{
  "head_dim": 32,
  "positions": "learned",
  "dataset": "wikipedia_en"
}
MLP neurons of a small language model. Each row is named by its layer, matrix (up: input weights; down: output weights) and neuron, and shows model dimensions 0-255. Each number is 128 + 32 x the weight over its row's rms, rounded and kept within 0 to 255. Numbers have three digits each.
After each neuron's rows, "fires on" lists the tokens most often at its 100 highest values on Wikipedia text that the model never trained on. A number after a token or word is its count.

L12.up688:182087112135151139135149227159119056132130128133120152115117117129197139127136113125171091096127136123165137129157086118064133120097149194162094158149116094089137152170142118170115129113146137146072115114148097134116140142118158115156176081150103177185156140169130053107191080110152131085156158119108144054094117183157040155122151152089139129202130120145123133146142155143117125105105108117141142135124090154173118127109146095120105124119133083076129187119112122170150095123113084152119086124121119090128144154130105082121133190107149123167175092132087117121087114143123108094102084142213116124207113173078193165246155120119139205110139113107101135151093106147083097112099160143097127161125160080177077102101107070134137157115148115150132170142111108157058106122194160
L12.down688:145128151129104132111138133145099093132099138123151125131191129175093107127148082156115114112162133134095122120113168103113141124115104122149173116102133174093168185100135120108125142062106111111141076169097130145155108136157152179130120140141126145076131151103087157214184107113091178155052220129122135090120130171127171116124072116142124085090073091142116133123102150091124237095137136132062108111124124122192086107130129221146132167149000182085118085146123093141143089119200102126146147085122187153164192099112071172090102089161101162157077161076168085082177133147152103113155097148118106157080140079141134101086152117176134115109138113159152139101161114124120085128154138140172130152159114125162183151147130100093092085112123160105159106149130110120114135109119094
fires on: "F" 27, "C" 13, "St" 8, " G" 6, " P" 5, " Bar" 5

L5.up1004:125094163178124145153109132199148118164122094123149089199110170148115138140128122178196167096171141167118117111129106123116202084115154103121134054179094102115094095118167081172138114090179131172066136089159059155196150088115126133130122123141134164075114152109113025149111133117124117078127115166150093110123120187140129214153128112089124161176150069149098144098167166081154142127108151104099142124149087108165101163126123127103096079175120149132154123156132153073115117135129095138145093145139089120085064167174132103112113113101090085191173146144093134140156155135111163116148150181186055117135145116065096114199131102186099103108109113125222108159158092111098179162136098114097137130115122094161142148172102115142140113135132123125143118135137071197142128094165106
L5.down1004:080174114100105137219112147079192150118196143108130155100104118136172114098129146141091189116086188093162182139127135112160141126140156110133097143126135159135102143117144095175156189053091132118114147110077142114161097150102139126143103174143176073107167152146120177174132142148138088127155152129141141100100129108135125170129147085114133165131137133133122168163104066164104100166111124146143079110179094091112151154114080100125128126122168109147114146125053118102156186115116185078130074129112093104091159113093185100127091117156126171093112126137064133152140060090151100100123105089180123138115136138122103124173079135131077163062169154115174088140138089192091154085101147119091097164107159135155152232231112188151152129122134074083146136121127100084167086144139096
fires on: "ci" 22, "ni" 11, "get" 9, "ix" 8, "die" 7, "d" 6

L2.up8:168152144120120092099112172147104071087093156109160119105111164151061102109140114139103181119156168122106113071131108138090159097139156089126079088127161118109144126113134092165088102155216153125088138127164112113151132095074139129123096105113106101090081138201170109155109088146113115156132104096118149128072176150139141077110089118052117168123120144194152128114114098107095141108146098138163076131131140084178130093107158131199091183068117127136102096129158136125137095164049173146150119138170137110093146200159102193128062155137125135114124098170103115177161169171094157107160158179121152199143175184138182094167164157096129066147148165121140124147104164100134159171155063098139136138128098138087165113158045125205118139134137168062101128146109110102171138149142128
L2.down8:069070101152108150164110146134157112146078068110097101109119182159133113082158113124127155096180151195104093130152132148120181103131062161155060133153111113141157097040101155058089124130142145137113155115131079074184107197131139111105089160113167128076141094167174150147216136118167170133114144157146156165079087201162107104132132110157124155122104138089151068132119147132148140045079172131119099172148088166150156140137107119092117158120093143141139108163123120091123145109126129143124129187163177096094105124170157137152089056063085120131146170173135095123100153132126173070136115124155145120139167119111137109108147152172157200125108117090090161122085067159184177142132136111057131133119164128106118112134105117087120202126135113092104160118090166130138119139174188
fires on: "e" 15, "ye" 11, "ed" 7, "str" 7, "red" 7, " to" 6

L19.up248:181122114061129134094090137120130034161125168110139185133098133140120101128158105129155100139130115153120159127160102102102156178093201206108124154139176116112091118120101198123167151091174145128144135149136150135050088144159160150140141107100121122155173091156123104110102139107143169184081129108209162113151125109133152133104090121076133112135097082188141179097140120174115099134134189110163175171162061095154110168173121105107107139207087157137132164126123123102107143137067162123139124085118156133134149139106095151128081134177203121123139105190104105068065126097099120128154102139107126124149090093143119131124202112143108129214130190147143136099110150081104080132083103092115139144157114131167129131154124043147035134073111158148107129161089101109141171106151087
L19.down248:096190155129155094160174149126099102137129131116106192065140109168097157159085155130171106142111154134096131149073112205142125161104148149150186091085082135083131117144127109095101134117145096120104098193164140190155068095106095161143157137122091162074140181119107122125180114159072124185141108127118120154136114101080159157139157120158109151104140119090147141134130101098119145152155093072106134157079116138125155148136134094121084097060164147097139170085077113151140160142143042093232134083097158129151109200113140149156168098138169148164149111085141134089061151129090185103133050102148155163176093140129129105160127108117145100107119133130158141176079114122133212127166128158145165034047165150117169152112101127140061146115161119129116150114171114154144149121151130
fires on: " in" 18, " ind" 11, " ass" 7, "ss" 6, " inn" 5, "cc" 5

L5.up116:115058177122070141062089170129111089126078136139170092138158181175107109139121090178133151111111105167045166062133107113153168136114156105122102123189149150119129111075114118210136113134176107117134128122166122069165143066112103115119117174109138134122092191188133136149135117171171148171104126130127151110123136184085100103108073105118150189135096158088077138118119103158141151145131094093149163052117106124145083127188195164170122135149154134138131192180149141071182046163104138110138118106160129112176120144127045119105098132100075115135154138138137092105101121128127157138137130145112137176081132187089133133134099109103139078204120136163148077135156091111151194146155071110141119144138143157075097134126092135152116126180140140150174091144101138193146160101173114
L5.down116:106152159087119118093089150179188133152087165157150159127087124116152107119161136099178110123153144142042139094141129159089120162121130127071098094086108171116135139199141101101070156112190137141107158137149105109128158129110084077113183151071129071153095150062164179141143096172138050145123149148173088139091141084174168121108146128072125158143130145136137105165143095129140119110153195132166149139140108159121108177155139107126139144168096151055128167138161118110150132121175093063091160162109142100155144142121115106137117083162123137154156067122107123133129112067125093142127122138100137108111113090079121169121137180136134165139058136088094175166156131157081213208160151112044163112169145120174112112092152146103124108143112066171176134129076130162055080119143181
fires on: " to" 17, " disc" 12, " in" 11, " some" 8, " such" 5, " about" 5

L2.up499:105125135157086137136145128142096156130101110072087118111092141094076064134090101100152132127129115128152104134172123086076104136127136077094196075140083104134126133148158119119160074136155089159178166125149097124158177133138176173134122109191130159155079113131131106165090071199131189168209116099132109096087131085168138148144100146128159084150149184109099151136122147145145125131112116118113091096153150203117109113131184177125137146119057117135060139158143121101047074164129117143155136084138121151160129120128151167124112136093090162155146065122164096109117085140152200097169177146171183130144053109169153125140150111142132106195144139103128136148147132143096156152109067147147152149155131156152137036089069072155139129148118100126090090157071180125142083134202084
L2.down499:095124126185115165123163138163074099105175114144109140069120061088181132129137082142132116147133144079119119153124156152116112072104130149134134177146123183112165123109120097138134129121107142095146090143103140104077092151140114093144170113094174074092105163113146173102207137130115094181120109127137069135089102115129133127163153136118112082135099095096069111113150135169137080176182118180096112144121083054098210086130181115137165097151205129177097131160146147131247158107087153111121131111121208204161113162171175163156085099151108146094112144157173147116163091100147137105121111088066149145064158118067120162172098123142124135143130122118131120106122174136108127104124200126154119125164134110079149098179158126082093161092090131131091178168118101134162082164105149
fires on: " by" 15, " an" 14, " a" 12, " in" 10

L5.up16:214124133145118089085099144106085098123102069142118181175200169036129133112136137134166115140123132169136135085161108104139151131070141088150122148153141109064102117215137116166158131103154136128101129100092138123197130086142152136168124160113127170099116168146131142133114102178126129131152164141124095084148180144027100115084113094140142120206179095147162115153208124125111147088063102123091166083180089113155056092128195070144145107140164095089138082137124140115138120102096107116182111132134103098177114144111125120101133112060205074133150151182083144121134186075102132093070141130090097128140132136151097124112107137078097104124147147190122146201121111130132156158104102131166110143131139092113169086119108120136148139163104167127155149148140089174116169168133096
L5.down16:113135137180066092119110131168090104116121135145111108117176165101058126161109157159157136132118144146162117098103122084206146148119105131085137138184076117150119073176136124123140163106173096131143111060048195139129121124100116127136174169122146156133181132132153118121127123072143172101113162165138104141141100132153152134117157082142190121119139122157084133147128176055135134198121043090077116218125089091092107057118141163132128141191099114151096131139131089098132129142156151092130177175140119148199084061161148158127121146159099139186118124135133156137165150128109062165115135108051161093181129168116086140092126108099126084149183092150161102151185109152104193110154129082141095125133074120115143146111178112122120059100152134131083143115156172169171128150073119
fires on: "\"" 14, "t" 12, "ant" 11, "ist" 9, "ph" 7

L3.up824:142160130193042115111123172127143117120095135097126126137136191151076071194131111089121120150139122109129113127135113128108112165137143139157135151119141093141105091083169081136073067097112112116180188115153119102122143072137185188159062194187153127127089121200189103138101139178156133168184107072134120124077104125121146133106108136149189077111158160115190177115102079121098120122142061079104118139090094211117118125142166153105137118094053073156064102117112134164083130174167105144128093091150185117169160143082160184101112111140109149121100099123096101132129122124105131108140135114145132175137141140110147097125153156175189141123129128083124120130071144130119185163161115114138116168171107195131150079128124044098175102111084167101099107157125157153157126135165090
L3.down824:182120153146111141144088068141125107151090097154123148148170149118155171115119080072138169111125174096104199128096186076146105114142151137128106096146143135103157170107119098166104148132079176125157187089189112142145146187145125093124137148229103104093137095178058068064182168110162146117127162135221120150118104170106134125141065099107147131123084173161113158177102080130141062162096106147086140115137171105092132084117105128097119115093125108116153130145113089207111105156147146177082180177186156145140146169109093121124126174141103129189149101112129125086136127133127122092154169131192097146137091105130090191097135114069102153101088138137171067156119117119080121088123136102158130165137122152103166128176181108103090149104126152132126135137145126120136128213117193
fires on: " a" 20, " League" 11, " first" 10, "|" 7, " joined" 6, " GA" 5

L2.up92:122154142197124144108157118122125176143073140045094139110132182111095105097160105098163145120121178143126082142141109149099125139131126105108119102116089110116090160107132093111141053109140108154145128087181047077165144105139191157083157123132123148156061146127156045162109116138157121084129133146092163088080113120132104113130121104119161110086117147134185132133105160096175150152079111109152125161124132140157133138119122132113171134119130107135059155165160179128087105099136125216125095078153172121148142185169044122185115128140108183190205085100175121174105146078117164120123103145161152177170157147060149147202189157155211128170111111126156139128110147156110116106173138107110141156129173171124099090154151090116125113100174132100117065126094098180093146089170128
L2.down92:117124162123148108093144128119149093176085173069072076073132135176093174140137097137124116195136098123128191133137066127078084131158107141172153112147094132160133082139148120113079136144120094133141123107155124063131166136142093120105124167094123110126131114158071134154131194135122095170157101141090093181137099103093128112101135067184158119167168123152152131181098164072103174127088198107127088132105102162100152108133080086173178158156113132088121155120119140081146112131140089101108166168117056162158110090072187115134149103134057132114133140139087157120185067086164099122122179158135210114155144140142102078138145071180138181085136183074138169077089141153181104123126102148158156151100138114158127120130192148100102165189156116086194134130126115109155099114142082
fires on: "ba" 30, "g" 14, " Se" 12, "ja" 8, "lo" 8, "ri" 6

L5.up819:180116137119151133130108140179108157131089164104141090093159104168131096136117117056127165152095188131137085135143066095067102146104139178118157056141141089178115139079141152149073152161141166194149087075209057178101159140171155099160132079162131144111066079149155099142160141158092102100148109097123123135068120110157112126137121130087122121103108095153172145132088109180142153150115084121175069143103163171126194176169097116151110108109138116121073087117096136063118141121122159185102077089139152110119158177107089142202112142167124121162127074157156117194116133132104096104151101128181143177153154115102205107195193096157152131132123138093124081141108098124119119092147111125161114163138154130138101135156089137162097113071178097113098104145130205089120128153114140
L5.down819:148109135125031166141154134115162107090123195061122147146073176136094095110132121091102154184141107097146142156174090119144090109104130143165161085128106110087156127093104147118087152074135093143122147101181098120162128110142149119107132088134148169109121124182134137189122124099152122142092086136146070123051060123149138127093162141137104119052156103097177133130134074115175161140112154172117098147151091122172130140089089151121153137139074157146075096072198138094122135084128092110154157138129158122140159147090207097205116084129154134132140175125109077155171095146150122134124159130131107110117157137109121158168173156178106203102089138186199173048162088181127101075124127147098126171150121132080161186086154106157166144172131130119120154087111084124185119085149115
fires on: "ba" 20, "gan" 11, "ga" 10, "lo" 5, "le" 4, " Hal" 4

L12.up72:181146179127130140155143140212165186147143086117150089116124121158087094110092093150134150117156106146083177075139089161160151130130165144129179066097133116163156181109153107145124062122149132130103134100107088160149174094104160101126124124118101141108090112131206107159093098180199129081117149142157194123152114122173173137206063139134176171142169121137118129099140132088103129103130109160170109132056122161128127184091123087169117143131188141144086120144175092148096067098136126113138113151148126153085131208124111131097079118132110171168131129124153109160146166161079173055176137208127089110181081139108141152118128166080095111127106162099092116152128075154140165186178134120134135140180129156113079126087061124119194125088062127148122110138131094103096126138094102
L12.down72:167134112147097141172117133111192130138113097140164125141083116164119129087123093130134141143161092210157109125117142112114143154108167115144181116197039075123148096165203076092102095158107141088106157119137116109125117099155127113121108125139152134150151079142131104131111158115097172108124164133166149113045147125105104132119116118120139122061093143172175121175210092196170120156192094131098158145122125132147143079122141112197115117124126151119174161119218111135071169078146188106108106083123116104102122075147139202137166113052052153115165183108101101154114095075144147183123097163104168110154095111124111106118124169167213116131098122103086178098136111160108083149181106151108134188121116118128107099144127079053104112155142114117124126116136161155114173110169095
fires on: "s" 22, "  " 11, "ed" 9, " Lat" 7, "ns" 6, " details" 5

L11.up252:118097095086114117112098144062101076098111092125144141104096105089126108128178114100182211152136098118147156124152077160140183104116153103154089133192137090107093141112096130145130095136155157143060123125106135133149179120059121165090140135113093067124121125119136128163161116107100056087138094137136106170161207172101147112136114116089130171148147143170156139107124140098147166140125117143158113136159055099114126162161173116195156145113118130158141104117119124118119088129110143133174129100135186139171161158189179211070123144072136117094079101131102126154148145075150114135110097152117131156158121156122142110169136132115048151168087138106184225165140112097103138070200054110022131123116098096157152094090121144112131151142162149088079045136120116119123124113132089
L11.down252:106167127181111100096148092180135118156119108070157100130119086215121125107140108110118096099186146145093123122112132120152105134125131105106134127119078120079120105126190165088150107149075107131145144106129138094177089184149139115114118107119155134090073087098082144167083199108175136137089217130127152117133061136142126097142086169137120192104152139161080115133149106129112091125106036117174061140123139119160145106109122173138131150160076083137121108140133128118121096133137087109117159131113137124085150108116116059188121059172158104131095133055176081122087132174114122117118156099170167086101108122165118170108111142151170133104193136170168129105137101103138146149087160087216169148177076122146215145161125151130095147183094104101161208137121075128144133189143140
fires on: "d" 22, "ed" 10, "ting" 10, "=" 9, "ted" 8, "ing" 8

L2.up827:092134131210060115082173180138180140136108145173117133198122167150103054142141079126140094118132110127171128062160118108151144127130132130172105148153132086183086134081172058118155090142146094155121173128149111103136181129100187097133125155166155154099128134178136110088128127170156161136160092102117143102133127138157148150105135133145104122144173131111096161058108103137098141158132085076077151071108130128105105118127191150156129167159083060153124199106106174151101145146171114134102087100143134117195142143107102180117081110127096097148142143069131100080105100146136134066078119076154086159113111111140127117116201100199126149144161137086135127118127125137146178133170164083120113176173178173120167082132112051164085154107116156178094119145069115172146115108092065
L2.down827:155144158079126095068124114059063128143126078083095102163119120090216101170146099073141137131162113104107168125149129090139187192127166178124051115130116131095113126117156065098069097173126156151189147149140118142152145195131120080132141086123112149122149105130152098089112075170144157140169103086137156127152123162128139143139139073170116123159108144136109167104166090125159170064085156092083107088071118160126125148141072092135156119140124086160120170101118134168121129125144151111107179135105114132189125124155086154104123112122184157193161171104089092147131126156160129167201128061139155111099066098094112165120133186150088098054175155126059086159099193091120150130130137122111125140155092162167190166137133110151142070113094113133165075135096133104144128091147135
fires on: "\n " 47, " 1st" 9, " 2nd" 6, "|" 6, " UTC" 5

L15.up497:130063072161120193104109128141154109153138103117120138120186128140126081165136084043165143198131170140191103146137134169136116172100111103198133143103128076151067124119158145153137112113137106121142199076100140147122120112125171158109136130172089109135132110071181065153125114119147118058083115151134130156112123120133122189093087060167070111156099121144157185173122155162129142072139126141127163127076093189121160124158096144094142067090089180085153154131067085144135172111178103124153114140139145158113176145165163123191120135098139144155128126092121087171094116138111136155183164104157061158135133044113137097143126146092164167126101080089118167123091156093095163135087156192115120144144130105186109131056168121122136123131087110147128168138149179181074131147129156
L15.down497:139072158134118094162162158094149098117124172150170134070069158083112115151104136094125146163127154114207152145144092150096101152123162194182173137142161113145144103122155149075085165187097159134136143127121182114121115097154141147126075147102134067140079146109147134169133102113121102168134130184142084063112048152134066194079158100150150128135124141117160102103140068155108160146075095147144119100161076117185188127103155180105140055163151124115168118107182112137112152127142131075120070107147151127066141123088106162089142055091133109144144139184125136109129156108096137066134150138144131134128125109095136145109108131097131183048152113088131121087055079129086164066141150146134123151100145126092098137155108140064125174157099086125135146131124168123154237143159148
fires on: "\n\n" 38, " sub" 7, " Sub" 5, " cor" 5, " Ex" 4, " be" 4

L5.up764:184176148148102138212211149146119144165083083086112150155062157173098121097094099099136121071123137159120104107118094103133086091110095109137140049161079123122081123115163083133107094098140131126091130063114082122145136125106139088145106073162153167153135119190143088157133118116133130097179187113131133128117100106124123185134138090112138117164227087121117158112142132136185119178086091104158076168191146148136151127131121135116175147177111142149119115135137144137124103093133092153107070082132117092127105214144105100136114153112131169202198098146165118160157117162118173065111123156183088090149108141059105129176172161163121106101107109099179111155135039155101127114206087130107103154124135113122153139159105112112146121083095114121182101163134109145190145107132136
L5.down764:099166114118132111167097148088130062129137111132137113141085122135111169147090107134129143125109112089127108186098199096153124078140142091111100123138083160166073124168143145176152116169097126154115083132080190112154130110148150122095074102168096105123168182076141122137065210111168054134143158149096084102079133155145209161150085074165120164134169087170146178126124170089135066157168064104198129144111095123093186110133051162171098156151107115133118186099118113120057135132132130086166120151115082150125145101160186159172116020135146096177135095099091122076175142105206135152114153136148166137106104111123158157097110142109108155161084162183134100109114191183112152142122121144114126117098138123123175158142167125144128088137166121142118127115129139141108146142167118
fires on: "i" 46, "si" 18, "ni" 7, "ens" 5, "ol" 4, "d" 4

L11.up769:172119157130152159131157135187165128097112128134175085184127089153142119138125120197109123108146157083094098135124082175153143154129126075150133070130143125158107132083157090129129138083158119095066114125124069152118154043133178192119112172114017122155074105092179178155130108139147143118201130147105120126174120124148112133134105130123108149112144148162110175089099107117125113103098109137138115119121143148058141142117122120089164138144000143184104062140164095120117107110138110184141108147192124124126157142139153143172106138178095157120096112064100124191149110191115170035158140151130100129155087126113158142098118182134114093177104147096110161171108120149072156135175102070065111141146077183089133132129107168126137122134141192145124145132067116126098155159119136
L11.down769:141157156100110094116047155066097119106114106137131117125103122129109140103088135150113144078125193160150136133144107159180108130129125160168144156121147164111116078130112082061182135066140160108187136141036115153130095124124160111174166167185166148150094081143145140159107143110079143186158248101115119143120135109119123142136155093105151137114130061073092108169160136155117144115142155143134107064135060179120086132091113170137156104096105132160139146107138160157101137140079121125188140118112060111149163088088126086133104126043165159150155149145206074119116104093104112223170105139095134089155128143124073153171149195115098131130068112115078101150124110118150097135109110103120122131117167105095153202098137113121149107113067148101116095122093106171130149117188143
fires on: "s" 28, "ed" 14, " went" 10, " continued" 10, " remained" 9

L5.up93:211110141124104167162172091128156153115129105173182139165109171177116128130154126115115172074186105160092125121163141059164098122114159076127133123163161123112097100144119112155145140081136156134140108104129164083148158096081139204087139104085039104143057082090094054174099103172119097098146162108155195123115105121113177101145095134067060119134177174119075178138111130155112133108103152150143104122116130126059125184168159146107142159162102139156078130152160100065141155139091116163133092154139196146117212157119062148178099123179090149156142073115158114133200117145133179139106123146118183111119107120108163127122114189101085065143102145089127121177161111137104164150150136107103126161176089109116152132143104133150114116118117188130134144148127106113105163126185096
L5.down93:128178140107152110116129106066156081099070114105169120120109099194196119164120143134145113122133143149112126112185082142135065131175113138122146130131095108133152075137128142057204200077120181109117173153126165142086163116176132195123133110194142056123127122119135141113150120115145170109122155116057038151129128070134131071119089164145085150117146147176058112099101105095142151148119132123155091128169123195131175101109142133113055095150114154109106169131122159161116096184120125134171131077107146107100139104096165093108114121162113173101119077126112133074125123079178164181152159107094187184186094173140113119107118080128124136108138141109103133134188137183148069105124097073123116118120099111128220142078111153118128157138089127104150089094132106139154160166175164
fires on: " 1" 40, "s" 10, " 15" 10, " continues" 4, "ed" 4

L15.up201:170121095118111125116076131131106152083116165118155097112031118102105126145128105102165178131102108135113163098157073163114147135118176142099109131152186154115116143152093170173163150104105116161144240114096160124114136092106217174071155145100152101133140105173206105162104131140133126167159116109121141109129126162117145148123057187124107154143095102178135201052146117095132129119110162154191088127099077064107157149150151107145107157103083135158136103116158077102113136131160117125137123144153189139136139154128131110135079143146175049135141086191119087110100094152120156120171168155115120110085124174105110137197132117120084132176107131136163086140045179113139079148114118085084164134120076141131177140075095154169077135078118130164175139130094113121079115079099099
L15.down201:111178116131128081133183113135108153157150208161149160126140126144141153102095126131127092153151141159100099126136091159120126144143160171117115100122044088170147126132148092098141124095138116125193109126135139130085117068033125134143104162146104146136176147113080110102218152134120122167136138066133128130170175073094146070152170159127137138132184105102113120088110126066073111092184117133147122109122120029075204142124097086149151183074143184134119096136095133135128139124127123201144141117127136180119165112066121156112115133177167159090144126130205137094145162155134166043128128094119089056154109079131140098087168162122141121140133115084120058213146156138098134211137141115148129156116147134141139127090142086114086135119123108119134133130075073141094162180109115
fires on: " ass" 21, " for" 10, " of" 9, "ll" 7, "ss" 7

L6.up117:127137133073094137138120134130168155084114108151145177105088143142132112097206114065072125077183121158131147129154148142128111144087116124125124135157143160153118149055059105123100069073132123146143162125179113142125159137037151139070172106071094090180081121117145127168126081111097110114127133152154134152121142198115148100114100108115111119112100139134193161133093128135137093209078122133162134107142057082124114137161107151162137148202055148129138121186122129079175139144129157094137117111127144144142102122097086136175094117151147136112154109175160106142148122107150167136110073193126147190135167158123173131160185177118123078145179176097127127159093194095058136152134075105067134138158200111163100076162122083099172173069137120118105121147097133101133124058123149
L6.down117:096158189174117100089155150168144147123094085116105125117164154146119087090128066127118123166131183128149112110113159106117150122179117115127134054164125103093118112080128116170091122119142139255128124133116094107133126060139170122143059122177173166139134115169146210102179126191113177164072131088103112064086083182160166102126135168142093152126131115144115093189116087088095162129145163089158126109100135161108189141143198105102178142136134134136148131129156164132105108097085113094101126150135132141142143083105076061110095138211167088152127142107125086155161113121122035149094182135142094111179094139123093131138144187133167133086124108116113147066103117137116130112151113132173106121132122153163109142103142099120140162084112069109130129113161110197115138191105141
fires on: " to" 23, " on" 16, "bl" 8, "ed" 8, "es" 5, " continu" 5

L5.up566:131129121176154105114158163210104176136107120125098116102079130209075072173164089126123134118184087138145106147116136139129157124125137124135085094100070089155066123067144107102162068141102070130083193118171123072184133127128142169141142143126071127120114124161128120142109112130151190114154130121108206184110083144148167103163131082113130169201104108185120169132100128153163100107116068103121123116122067115097124125113114174138149124140065148132107180116155148116093132080163146131162098071136123115157113133152127134090119118143078144179145134102124111160128097127139167117144071098178134184108150153114109167171168097152126181135090133095152143124095101144083148139177138039100111177167130204164091125122121032192157149131142166125102078127114152190173135132156127
L5.down566:092105151127132113142150100100156141141104083120119124182137089154105095142149082144117112120154074122172149133130144077170135129123139168142101134133137154119150128160163160164054135156070100185124146101085149147119174090148128054102167115135062171151105130163155185122147180145122116155133115151163128109144106044093157151163208070177086105146124097193151130142117142117088110116134146120091106120107147133119166143153056142128169086144105146112081130126136156150120183125146150157179084123107154112039060172188132102121121140177177137128151104135128088080063133124132170093130063154219101087168121117062162061097194154185085133134122146177097170081167142087152168165161143078120099162131134134120094125148134174124112071117106125106154111129089092164169129140129144
fires on: "h" 20, "hi" 18, "ji" 6, "nd" 6, " Preceded" 6

L12.up155:154072146182115180115097177142107127173154168130132131094122181148168105102130109115129145091149155181122110127152129096074141190109166205157138125160129103097103119123101125183079096075123155130138118106135091149107152143061154122063097106124190119152084146114134099185143129136164106104167168112175108114044154169172097145126122101107132145155116120178152160167144091109170109090092062127115091175145101145146168099147122111079125082108106089098103129169135076098164109098175067186186102085108132115161133131082104143121079078132203103174208103134123101115155129089108110111124107166131085131143090227060128110174187197147175167149131130087092145147108146112107145125093131111118115140113164133112101141139147112120133123063177138137173111156081127185129114163150139
L12.down155:136109122145099135140206133081113115136080111101138157171117160133173129125108110134094177084094157197133138164166129132068172110085145083152117158151116063093077144126131107154152069153126127104154085129162125145123128113119123169094122072203109143180145134118146152121169127094137129132151178096180121109102146106156134102108108189155135165126162153153091098116145147186215146084100131148169093124115164071132122139121158133117070128131118217111132123141156108172167093109196104171162116100128122082195122106159144059157090195186141136174189088109136114112136150139143130079111149121125090132115112168140105087163156217100094146128141119079132113066067159147137062153092113101124188103081112132192115111105111128142095205113144129139192143128091103123099177142130108
fires on: " P" 18, " M" 15, " G" 13, " Gr" 9, " C" 7

L6.up22:172075114182127168153155118175155161144094113115136178142093134105148100097115085085146128066168145090102106144129137126105168121119113109127116081149126133164150127059163059126150115159161107135097163085133030126119134114151104102118105105130135117144087094151136154094112054138123139118142142156119128131105101094137149105130106102102104142143165155167083148145081132152173151149103114120227114139136154136115176116134090138118165158116125091131080100125191115121067120171134120166119084147154171141055126200116096132188093134153159110135151122100124103150178153115110158079205144223192094108127135084109184076167122103193146058131175107104173134164136115103069135153188103127134153166128159091090175135175089138189111144136095191148137124139112128145160166113196173
L6.down22:147156064090123102166134122122155084134086120096124179132074130114134072160114109154119076156151168114129102108108138093137178136139138148133090072094096169168147119164103136095065045148118083131110175132146154129135196142093141114143097112092169118162122120123101159126074109083123146098097098046132113139164068124144057150135093111115170147101157153136128179159086174142137094183114163100177144101125113052158135146131090155116177115154099081127119180166130142117115154132151115164168144193124155184089135140147144151163071115087110119178170149135163087133165181160094136152179154135084137122213127126104148105068112156092112098153083175119134084121110087126129143169115153140117163167090143218113100153113104193122075103104051098161172116128128119118122082146109183
fires on: "ie" 13, "ly" 12, "han" 7, "ed" 7, " to" 6, " than" 5

L6.up947:167051135106136157141094137194125126119113088143161116107064114212169136099154088118172131118204132133063150100154070117121157120106134138165108125192176160122104081095113077163135104151174130128067173114150118088175125114044105084092088067098111081159062128143180126162103093161146129121112116126169109169126088107118121140087039135095144172121119128172102176124129113196184092167108142134176145093164116105139119109167101148168144157081105134143111182191174084063148072112148176113130116123151157166128156182104080089192077130153127107120150067128126080153163131131117180119144144187161137149089157124117186133137153137140123118144092135082136149149140150118104156156133085105126122169131108147105160129137047150159112129139128148116131109119123136147143176089171132
L6.down947:132180100159136138099111116121115104136152154140148120123114088132159074075125152177105144147137143150117128103136113121162192097162176171116114140116100149129112157052078157127099157083068148203115120163074051155183109135153115210167120153143083126171126131149189132163138121156086150138117132177168114070133149126152146149111192119124219133082107078102078138131148103094152095199138175166155138113115136154058032130116135105124172141076055087119139076125156151111114100121112171113097112111172077124173126111126173112139133152136202111164060159101114164166098122123121123055168149146124112126146179137144141118163108109121133156138098096104151160098091191119069151108114151105101117090096103164164174088110097139104128085116090109113141087128139144184179160146110143
fires on: " about" 18, " described" 12, " to" 9, " on" 8, "ed" 7

L2.up781:101122177163052101099113144163174068091113117110140157153114180205112040179078065104145121105109138135128151061176137100134149145106133096132120150157131108149122144083167016115157100155124104151106139129145129123172138107128184088101116111141139118147065138183126119110084088143159158143123133106161103116100106117108145108131101105172155135151160145145121160095121103182118128123127085107150141122100111140074131090126206146149135110179060086151101182192141162189086130181160094137124096102154149087145148144102104181145092148153063132130171126065144087115144106140149173070090100117151149175095114140108159077146183102161195124126120151142155126128116110144042157163131125110153124157157140127129173058166113088158078151143075113117106103147090136164192099142132104
L2.down781:137134126107141116154143145167078113111122104102139104169120098092142108136104053115142104129162149138096169155133172125107095142071109143187070122128146203144185202138179114153164101155119121156155206107177145051157134091125130137114172127159124095125142093129061147043132118186157125121075107124150122111168129099132162144134118169160103059163144113058142122129185098122168137102148136137123085111162146111147138097168108163122100152120130109076062149101139131151133135162134186143087212126156168122143142131125161145141097081154124167106151181081146084114145078152105125141134125131109201078135085122160127150113168143159051097124093189159135109125077113108136119123093167118186093137153108083072200138103137096119179115091109157143187076111159135089165172166118073
fires on: " a" 48, " an" 6, " at" 6, " UTC" 5, "|" 5, " /" 4

L5.up51:173107165092116115136166166183108154136119147087104127121081178152151061173122094070146105125153156163124118161160093103104120119091156152125160097163094117150110162140115130148100115154115091133119166103165133130094131144105141137115164094167145129150087128134148056145104063175153156116156126157194114098087128120152161084124122114168150123147115161184162158181113178169132119170086103101202112082195111174149159071141126168120139112105094122087042173148126148106076074118149103126163087075132141111178142143123108148154087124117165155149179100115182072118089141127100125118171074168198108134142189200086128107173174132099173121209092117160124128145066124117091144131158107116146145157137149109159106085156123074115086141117085123165116035166087165116136082119163116
L5.down51:105125133117069077091150132135132091157147106098108108120135125119161090089136062202142120110160124127160091049111118109112146081121143102151190079134095143162097120134139124110099180096174091119113090122109114163073099109081096094144171124135133125150056159147081121131148140161133065154224103092163127147098149112102164100155154148122111124128137109140112079161192195118131067106110090105125174141123155153146120119112148120076128144143089140181121191161141163211108084168102180226112151141147114144156115169106105127196118160133177107148152116091128105144121146040092146114163183152165095170128119139120096110125125140149082142157116118090094114155172138066053158191150138124121139223135113098121158098147151139108073157170122151144142098153074115104128132121102102
fires on: "h" 19, "ter" 10, "um" 7, " ad" 7, "il" 5, "hi" 4